Weights of a small transformer language model: vocabulary 8192.
MLP neurons of a small language model. Each row is named by its layer, matrix (gate and up: input weights) and neuron, and shows model dimensions 64-159. Each number is 500 + 50 x the weight over its row's rms, rounded and kept within 0 to 999. Numbers have three digits each. A neuron's up and down rows have the sign that makes its largest values positive.
After each neuron's rows, "fires on" lists the tokens most often at its 100 highest values on Wikipedia text that the model never trained on; "fires after" lists the tokens most often just before its 100 highest values on Wikipedia text that the model never trained on.

L8.gate234:550516502482524549507436490419496589440575504518496494443536464521449572541453544610562505410564498486546483504565482559504477523492548446570496470490545556466573498594486452565453518567484505489483487528433575343456550442467552509518520465511461489444476386605541464480461556554553518456
L8.up234:576479527507575585449567542488428506488396533523488588492543467522489506445465513535548478541523401497547597538502417582541579478572494423527470494466500528542467481468472398502450466473441509501495449519561464496520485456468476426505462553535497519510498506346482474565454535551467479478
fires on: "-"
fires after: "|", "-"

L8.gate267:520489495528443555471488505375506499527558526443427579493452415444520467414507556483522539521361519629469457425581509559593524440498477492501468471502462459473479513399507509490531461558534567509428471587488512534540544541522479504496503417559418431556541522470495495512616547495610581565
L8.up267:482448377463488527479479509565489527430450549506496472486563510532534543520483425495464530500473515611530500462532518539497424497498481553456635470445453561520447488484553532606506476601478541478530535498503492513557581523453406534514519399486390513519523488484498366497661495463453514444
fires on: "-"
fires after: "-", ":"

L7.gate254:493489501531485374476561497504504508606503407505507486451536480523489563503435488517536458522538576490547506491479515462646517375573497436503476536522392506512423442524482579499538537509505540542496417469591452539556464517462605583547514459556442509498460465466580530507558439514548446510
L7.up254:565460509458532444524527467523503522520547556509467494496501484535575440460484420541552463527413450615478543436517497435412584525466511546453405502583615497461480582556494491504492550567502496495528474511538493402445461399563527524536429470411485500514544418546523494585485637411545422491
fires on: "In", " In", ",", " in", " From"
fires after: ".", "\n\n", " and"

L8.gate535:493473485548447428538514478569534449498454434489546457511518492520577468420417538435430530513474478533454441542568551536564471520555508454531458594488371570491444535451466566407394624534493451462507470486504546460481501432574466546485530499424562577497517489522529409484414578501494587456
L8.up535:473511567544379510439497511481474449501534511503441465578457502531469488504522431531519548453445489493474483543483586498537537470546542349568519482532452549481506480482621543490520483445402593499467456533365530479517338475451526496545436505448493444443650567547508437507463460520515542457
fires on: "-", "=", " •", "|", " |", " Mean"
fires after: "\n", "\n\n", "-", "|"

L7.gate669:486480518496612573573548576526383515594489479395511429472448585405489527584528555533475597497421529513535495557514485546498478451497470440494420448474426534429524477480515427487421502520443485484456384532461500549501499503427558526486445482472558467504513517428480468525474519527484509407
L7.up669:417485506505496535555510448495589521495535489454523481485499511535441487453472506487445501438533536476499481586546651517502587469576488471433476447517479505503532503551559501487388459516582478425505499531512509531434495482507505490433430442574563486509516559467442561409459391569440472388
fires on: "=", " |", "aged", " place", " position", "born"
fires after: "\n\n", " (", "\n", " Peak"

L6.gate661:511484515554544461509488502495456406506540527467576547575510439452466460526484460525539430430425497506514496436570427449478521532476608506507592614484457543442487484440467535407444470438581418509492523495452482495522490529493535529501417551535515454498564530527423524472448503371526537484
L6.up661:533524515519501471516510441413581488517555442504432405496519503540536513438482501566496510496492500538529431504595440446521550481568533491429494504527508472452519531470528490500532407539568587506502488591558459408432473540446568422611403502557497475470572475422448455444515513442512402496
fires on: "="
fires after: "\n\n"

L6.gate223:497513486467523442534432601542511463584479593490460409557497535560542512468560448583429550483598498502462518511536446515506517474521508488416509487555527566562543471484458510455543501487507422483487545512397605578539431543529525447424479413428572525532461490547464500480469515358484506478
L6.up223:617488529509458503522452523509502450526496500472501490486562454506442515592506565520523547454548553591442485491534562481597501492487428486573435569546516562522443494469488479601541445529470516549521461512530410498495551445501536449459507419582568552519531417558421554490540533444437482493
fires on: " (", "="
fires after: "=", "1", "C", "6", "3", "2"

L6.gate570:469433510442525436561431507508541607439502460524551484463510514498542484413529471494561545491380456485479496488458490436426457531432484566467520524423554464566525514474469444446483483517532486524538567536445526426613516490439418570497464532460478548526435421546526548581484555555469627456
L6.up570:531513601543430532446382395493455520525522549472483439388583563599550519406476533531536526533513375572439438405546312492521565498506495456526544504494532433521497419582528520501451488551499461442437429472523574497489495458477506537495486474579534499537549403494501613497462465492469468431
fires on: "-", " ste", "io", "enti"
fires after: "-", " |"

L7.gate147:506497532592533509469525573503514537447489422492500520455384424508457550496561534407479514532571334549484494463577565558509505462500578463569493464604473513482479500493490594482488508492501450468410482498415447478514512558492490543488487587529472534576496537421397570507556483445489501452
L7.up147:487550536466511514521552544494483498563425489567483519384498528634493502467472421526449520479480469547483504460551455577487448480469522502459464541485480505518495437473578399420498583478603562458404427475433505490487519535475516525515564517544483541494501507500419431498540562426535553570
fires on: "-", "\n", ":", "pre", " |", " ("
fires after: "-", "\n", " co", " inter", " name", " Votes"

L6.gate577:560454483455490442456572568463536539519437548505612426586498417500464454519575514503416440472381605574581545478447435448480427523563469603532471498481466520494520556370554506475437548497512520484542484538421542386516486459544544564504516485491422420476581527454546549507526539514501530438
L6.up577:436488532468512564480412532439507436560429461500533444485486549479430488433504419506495521441420432474574456502479548565505420562520383497483529479449506504486571575458506556562553522507499626477501484544478449481544495573606516492568593467523405431580526527519517441451437530443480465418
fires on: "|", "-", "R", " |", "B", "A"
fires after: "  ", "\n", " G", " MA", " T", " CA"